From a checkpoint of a small transformer trained on Wikipedia.
Architecture: untied embeddings, normalized queries and keys.
MLP neurons of a small language model. Each row is named by its layer, matrix (gate and up: input weights; down: output weights) and neuron, and shows model dimensions 80-271. Each number is 128 + 32 x the weight over its row's rms, rounded and kept within 0 to 255. Numbers have three digits each. A neuron's up and down rows have the sign that makes its largest values positive.
After each neuron's rows, "fires on" lists the tokens most often at its 100 highest values on Wikipedia text that the model never trained on. A number after a token or word is its count.

L3.gate2:120129149179103157184133092094127125077116140077126115138131130218104135130141153168126191158224140182121133101123152142093158130132091133080223106182099133148153074139112123101092115078148149113131149129156210102102194143156118059152171102154141143103142164194091102081183185199174159142130144108153132124106119134119129143105123148150111164108144117151161097094106183084078143139091141090187123125139164116091112158225091136166109167176171073122128133127125128135064106131138067114138062117141111119081134101051130124152157123082115060134170135146134153127137139088107120058
L3.up2:169115130111100154121105123125077118113113140149116143130104148168195084127142177066118198118149167149111171105131148116157093151097113115115135122116091132138135080106177182167098144056157138118064151128143129131107171111171103136129149178120153151130097119160080133119153109100123168129112139176129178074170110168094122175108174129205167153157093072110192131033149183158148075127157145114134138119194130142074130116107147152096159172110094109152089109134129091072032135162070139158126087149143105185095132112122131133139098184056118190061119149136136177118111122149127159110
L3.down2:127102097129132099133150092102072110120158125146132150131188178046127179104150126113099118233156112121140117108090149114196105122165109084133075108099111141177136131137164169128149112137126131087117123127185129138165107155131100168109111138141118150152186096137147140123102152110134106186116120124072134095149100146154115157138131123155183126106056064161098073105145184134127066127151185147060178182126143159111150093142115120087133105103120144140103138168248128138125156162144128156130116110117147150114160180134151183081109126133144196063129103123142067122119141153129135124
fires on: " T" 25, " W" 11, " t" 11, "9" 9, "8" 6, " Go" 6

L3.gate110:113193136142135142147109111121145144150142099130123129140185067124150158187154069144118120179123154109096097156121098126073057173157134156125147150142128184116176110107090109139114153160151122136089129123078111105170145169126132091059130152132148151190160115119077115155107103143193090101168167074110119136094127152137178156105145105106216095093124095102167146198140134151121154111127076085102148117162136108145104165176107173085140189113123094116083144101153193161149166100149098118178098153088102134113169088116111145142119143071174127107149160102165110179153118095068118139
L3.up110:111166149163095110137166129167114143136149057134094146129186128180090094171105087141084145150174089073139126118158145155100099124183100111136174120143117207150095155128183096113136090120118157141111149134098114107167120105155140127107140124113123124131135091143089204159125066115120097156187125108152182158121172201164101141091179126117107063140103132132122142186157095130132180144104134112192157083154164098118130182115136161139126187105142086111114156071147082054141138183105169149119126087143156094108138117099122179121078154102118105095129082127168142216155123168108098198
L3.down110:095217126180131108162127131135133089113131126118114116117171105137103134091100093149080126207157190136163118053141165140091081134121147091114113168181161155077128154134100110130161123095117204154099130161135130183157165121164117080147097148087131128112184137116116140148099062174095073190138138085161172139058160136159143137124116142121110171156141131092123147125148145117161139090138055117117114099193141161060120135194100114093111166132132135152113157072148206121125126167129110084112106132100159173126155091076172159084102144113128108148103114169182124141167121155095131124
fires on: " def" 28, "ath" 16, " kn" 8, "urch" 8, " top" 8, " \"" 6

L3.gate56:111106147165117164124103231108095151136080092123138155090098139160077138131125128156154062132088081162102092184138134130161110130123104099101146114141074097115171120174066202114121062083150122129090147102161174096177124061097101119178148065151139179113183083116154155120155141149122161189086118178108096121118145125165139126133107159144158163109141143107110108150161109020161148153188156125180093116117108233097110121160099077109052096129117115113149151135120125153124163109142103109126103142103165127172066122158210208113107138132147076161157077117107119067109120091124132081
L3.up56:108191140093110171155103150134083142156143108117117087109113101130060091150123172137100131167162128146122137155082170115131121109143142164085151123134168095122093132105084163097114089148162125112097140124106179107138141147075104126165149149182142137119099169095143132098097120131127160167091069078171146076093171116117187155120153137167143182172140125148154158138163151130075148184123121110168149183137127148157105097075135152188142115137117147151145058155091126115073128108161196141078154164139138136126135119133147150141171120062155131135101161182107044152087100139097101130
L3.down56:111168139118077158095169105111081152166118126130078131145115164111132094064079136132129125137179120163187116137117188083203136147174112114175132110094121142016126136136097111146150132150147102164115114085151089127113156115111158106133100104119106134133154126127166135182122191115131173141119079105060153183129135121111073123171107151194109139114143058031121170213157125132132133128164146149114116131102125124185196165135129123111125073151129188100094187135125128166113121094117100145127093147098147143074104121160136203120146110117134066147109081077044150151066144071152134156
fires on: "," 20, "s," 12, "-" 8, "es," 6, "in," 5

L3.gate81:157119150145117089150138143131074127150103126153140097076139165193217198114143226100133128154152130116120099063083096142178116152122134161165142082187076108083126124142170081126142163152147073133137164115153093163144164159071173083148123157144156128115118111112115129150098195142083120093091118097141131134154095068113067121126151111103093076177118130152134059166115158111154097146113128124150070045109129131090132188148106142133129153070145090156194109090083110137100131126174122048138146101141099148131127153091128111125110163106174131166144160149160124150197099094105180143
L3.up81:142121134120120147111120115070155167116144129152120089093039122174098154143165162072119106118089122111133101038211120126083091117092151122097112110191107085103131172122120110123132130180112120100191110095144143208169096125059123082152108162162177089131107151157133154089158133137079130162110094079138193127108154162136123151163104169123119077138101138124130097101113094182145101128124091181155139190126154078160096093169181176157086109134085177117111086164128152071138081131082134104093136115136145157078165159152136102159163108110184124108113117128104130156082171130120103128
L3.down81:114140118181173142121121139107148089106127136175107122077129133133079124127141133128129169175078138171173153117148158092123218143118147084117171167169091123089178093142089165196153171106107117166108142143122197172136123117174085168102160130142133070147132072088097132110155184126085115170144174076103149123113150134144128090116147098101109136131133087128117134114135146143105199117068120162129119158139164102241131122120127106143178134122116201095148124166151126170112091182116167116082091099133174143074113073129130071118115176126125135159084107108112138151144147143159114159
fires on: " t" 23, "ation" 17, "S" 12, " s" 7, " acc" 5, " at" 5

L3.gate592:104147093094187105186147081177107131141087149129194111142167173108126134146136118174145085150104125150138156085093170074161062157070165140141142111099097155112139192171074153117063180119130150149099106114087140122147132145065071136117114194050073138118169127134133171175118073100107135110192137126133101159078115128154096072094162097128136132103151140139121121133148091102143153124140141133071140174083135097143127205132152149138058124175088112171101140160107162127128129146152138072137134142160160136103112130077103128184149150134131092153134114145114131145102122149108116148
L3.up592:148169137139107130145093173116179063137141181086098141101163056098135117159102186145141183152066108062118134140159118127058102101103080091079128123143130111100128097160186179105112137177088132138148176109112145156129136160091093153106121107066136139045189122119134117129140105083079114045104090159114120192093144159112164106137112189154112157105088104124159115173141143133114133089167179133162155139106120109160119140105131177126059099106102099126169154125144169195136126115154072098147122183117158108078107089097148154092115121121115151116090149118066163089135109148094098178
L3.down592:122134092172113150138112104142175089153150195095157121146168085161130114109152138115118126113106112105183127082124130071123158053132120162149061125140135130179165103136170183088102074137082185108082174113104158096107142142135069145097116117160118066132188121111132169121130159080146136078158094128110083137106137170169110131165121164169121125149112123146112162129147098129140168035150149178104126124135103061209196152078109099158144151125165149096084117157163084144106137099125127023093133126118113162124149098133108130077131060180176151194154130111099128123131097127061108177
fires on: "re" 60, " occ" 7, " fre" 6, "rew" 6

L3.gate403:077127090081091152101104161134155070096130196112129155138178107171109105064184156154154072076163139132129190131112130091158127086176017152073089107132129151124180145102077135127084141096141124144107108130169131144138137129126115145130102117139087102120128122148157106125129114094124107144144150107156226098166143093089131103159132128099219111092125112151108168146115186127111190152152105092115157133133146107130113134151146098127220136136127174083102124144160065210051153136144089079147189128130171125126117153127146128127082130132126146102178125110130110099182182158162073139
L3.up403:106120113103169150164134106153103192137129099090118132130113150148127164147135078149125143099135175114099120100133175108136053142099091132133132092124107143095216119117159100145103169074125095100115130106173074172150163126106079157161122162134126109091174119179116125091137105088163113101161136160147181115089143124119170114077143180171136127119141091160170103056129187091218146059105076151150099147166150113114144149173114173160133119149125095085167164155151128142116126180093098116169131159166159155128165105116067117093117195162073209146146147128121141119146148155176121088
L3.down403:056110124101104117108136127138084099118158078154080122135132147137109153097218110116158100135120166108118187072073145163111124109167133127159141092149156178162099180093087197151082115156098165044150145165139137097162084117094155129158138101131144128119147195157171128139110137131104108140137126103127210040126124179098120209157117135070143144106022158098105134187127156137136118154162131131170101174148150150108099122109160108114119175096151175169165162128138137113143169070158106099150139146123125131102134129183200190067112141165146114088072121108086154111184116087133123120
fires on: "o" 17, " 18" 14, "9" 9, " 12" 9, " 8" 7, "8" 6

L3.gate43:169119162113098126143119118124103187143140179206147143173061116151152137103122100077139136111140144122105091142088124108096085150136176163145153154104118162112089138113116146130159130119143152127085115127072129120093099033118139070102096166135135152064155102128129172154090100110163130153101091129191098186173105115084124181151128086066126119142251111126161172100120111105124113114100112123062146150108135081105100102125159106102098152134185105139127119114135138067147138097192098105167125096084071054209128130104091072157083128104115135125093095139135148120118134168105123119
L3.up43:148087161097093176114068087115144183163155119121150149137089117136148113157097114124146068142115101114140150102088096189147042215135197179169149137154102090117101111103128195086170131097127151104101170106138087127125149116157153083163166177116133153161131076104093132103107119092100125090147111123133146170172078131155067084128173139159033140104186114138166141069114069161093188111127118109062149177056192111119137082147154086168109135108123091156151126128107188122136110106119128146181131087137094093125107089207090078073128102103151123112157127150105171151123138118110202074
L3.down43:118112132144074124101074109149110121170123132122110151122139143092136111139102125110137131134123093162160108115107094112114102099131096149131150097160212147165076148086109127129143140167124150158121161116088127115109126137135108064142151133159100123161143124132143091163115150136081120130107139169114129139165041095163116125133065096116135137098152127115145154011144143094166124112076138111139170182167160106189123081134098141104157160139162115164165029139180169167165133105158116164132144142137106152206122142165112042084136107180208132108093040103098178086150093117121122120
fires on: " Col" 26, " Cal" 15, "\\" 13, " U" 13, " cal" 9

L3.gate600:106108166104113116117164107065084184138084142154155120149146095170141157128116158129148137117168144107099145220169136104141098093115151087139104078110095120138105103188070117108126195113106165097087166090173093119146141096165107149159150135175143126145105165098147122099105083123081115160066149134176119133103163119134132134127137135143167124162123101153149132140159185153080126096113083109121104120160101113176126118088149171107129139122103095119153146124202140198136199118164152141126191105193111171108152133129205162161102132147152114123170085162084067061128156170120104171
L3.up600:140065094097114139108149144125108149135175153154145095165122135100099112098113141157103112110107092121151129159077117102134154086126120106141167078161125093153109114117100132088124151093134076153075127114103154117146139130092134125114147128121175120124122123217049150131104157139122120059130103080114173173122127098185095157157137157145134136092152120126152130175112152141153166062037076144115113134102154165106117184163157099165155130158158148097123152148138156180138089095142137176084155113062097182101137173130177188126098121103111051139126159118146086132099116150139196139
L3.down600:048133153191134060137056145172148098124111071140138156159119132076123127084103131081177107110133085123098172143119117124124147124115139060143119120135134150111092080185155165153127116109133094121110097144131170136090091087086125156114145065105081100104146075099195131159092189090112145121182105152188132097177108132129100119186095147182092099063070120118085126131151076094103075146154138137164206122083132151161151217124119125123124138118130190088110132125115119103180159204211157115121124081120091152099146064136146141125108091137194142145147128171114126122149181130110095136
fires on: "," 53, "s," 12, "e," 4, " year," 4

L3.gate746:102140148160096067108112177160173102133088178154139174105165057132189178082142204096112157048157129115147109138108144106136090121130150120171154071133101103174150100156121125164111111129139136123049133137092141095161073119142174104155092144123098101141095082119156120098172112141174098053112140124108171101140129169144116112104087115144160088100061170142144184185094173141107126164120042137117131096140097083143087134139100112169129105110104159168165125089081098125077178109175179165092119170116168156076094165168126140164104118083181165149083121118154174142124153116143108087
L3.up746:063087127180148145051175141101074131150128075122125152123172105101111083159195145120108180157146104135157142134151120129158096137148147095096109105119142090167142072079126163134129141108099145123129104159090143133114132139131111042112113127208148086132116104132149140104146118124150138115115176086148152176124160159138082115152079133164105140066116173078120171146155079155120103136110132077037100149132152091124102185203087101040120124152131157174145047102148110110159174132117100114121119141082111116143133138149108132181139122126101171105143102096113162115076190169170148109
L3.down746:098104122084091083154127130129133098124080101135116111166174084116169100160189090116146120136151123141119184099077140062126175126147134144117112117147164120149205122152131074157162131132117098131106154107136193136177094101093127128128123125094090111081142126122145107100182160120146108130158117135152092132124063138123187112102184140182112155104152113141095179123121100150119185110081172170114139129170146067161161081141157152121213132072122170056090184179077116218077137144067157174088110182126104159125081175093165067122073093123142112094188198146143142174147123150123099144
fires on: "," 24, "1," 8, "9," 6, "8," 6, "4," 6

L3.gate341:145129156123164056137129111110092143102112182144135152035137107088094107121129166135061188191144102131120137111138112119101087087075124103142100134151099134073132116089157177124129192151148107179176164125113185137109164114131160133122095158092121096112141166132103128126156101161110116111135119109138142107139039163162161110079053101180123179156151145108094105179222091159109117130104169091130137100113073160084085120159188125133151113144138075102159096215119103132165086153180177169087080162186150195066128119152085075132111125183096164177102127155167114132112144137129121163
L3.up341:158118110060159112230157089122078147095115174160128171131117123127134124171154228151111160086159152150131179100136142141148094123068151132158144087150138097107127101178168118187119082088156089114192147134125166174084160167088124133110120125131159172074087090135093144149121095100114119109140114120157100167090157096102141085140124170114058154156113091093106146088185122167162101130174166106102125165152151088200158148148152160065180159153153099080171103090133134100149065156125114139161104101116159116176153154129124107102141095137117101162087150123110087113114159084038132101
L3.down341:163113168211156143144085105164159080140083103135152103165142067140061156107136179070094153105109149130114132072137147140183090132083109144150095130155107147095122086101189142131090159139138127176091169164141148165112143082173164153054087111141097165103095167162162151116176100081099163086129109103155158112161169103102144148067070111112137181131165184147126114062140101078111107175111160144218161134112122114164135126134180056127145137107101122094085095135132069140140139190134092101150150125168118095159139071184085133127148125195099179192070091173153110103069115133153191167
fires on: "S" 37, " es" 14, " cons" 5, "nes" 5, " s" 4, "==S" 4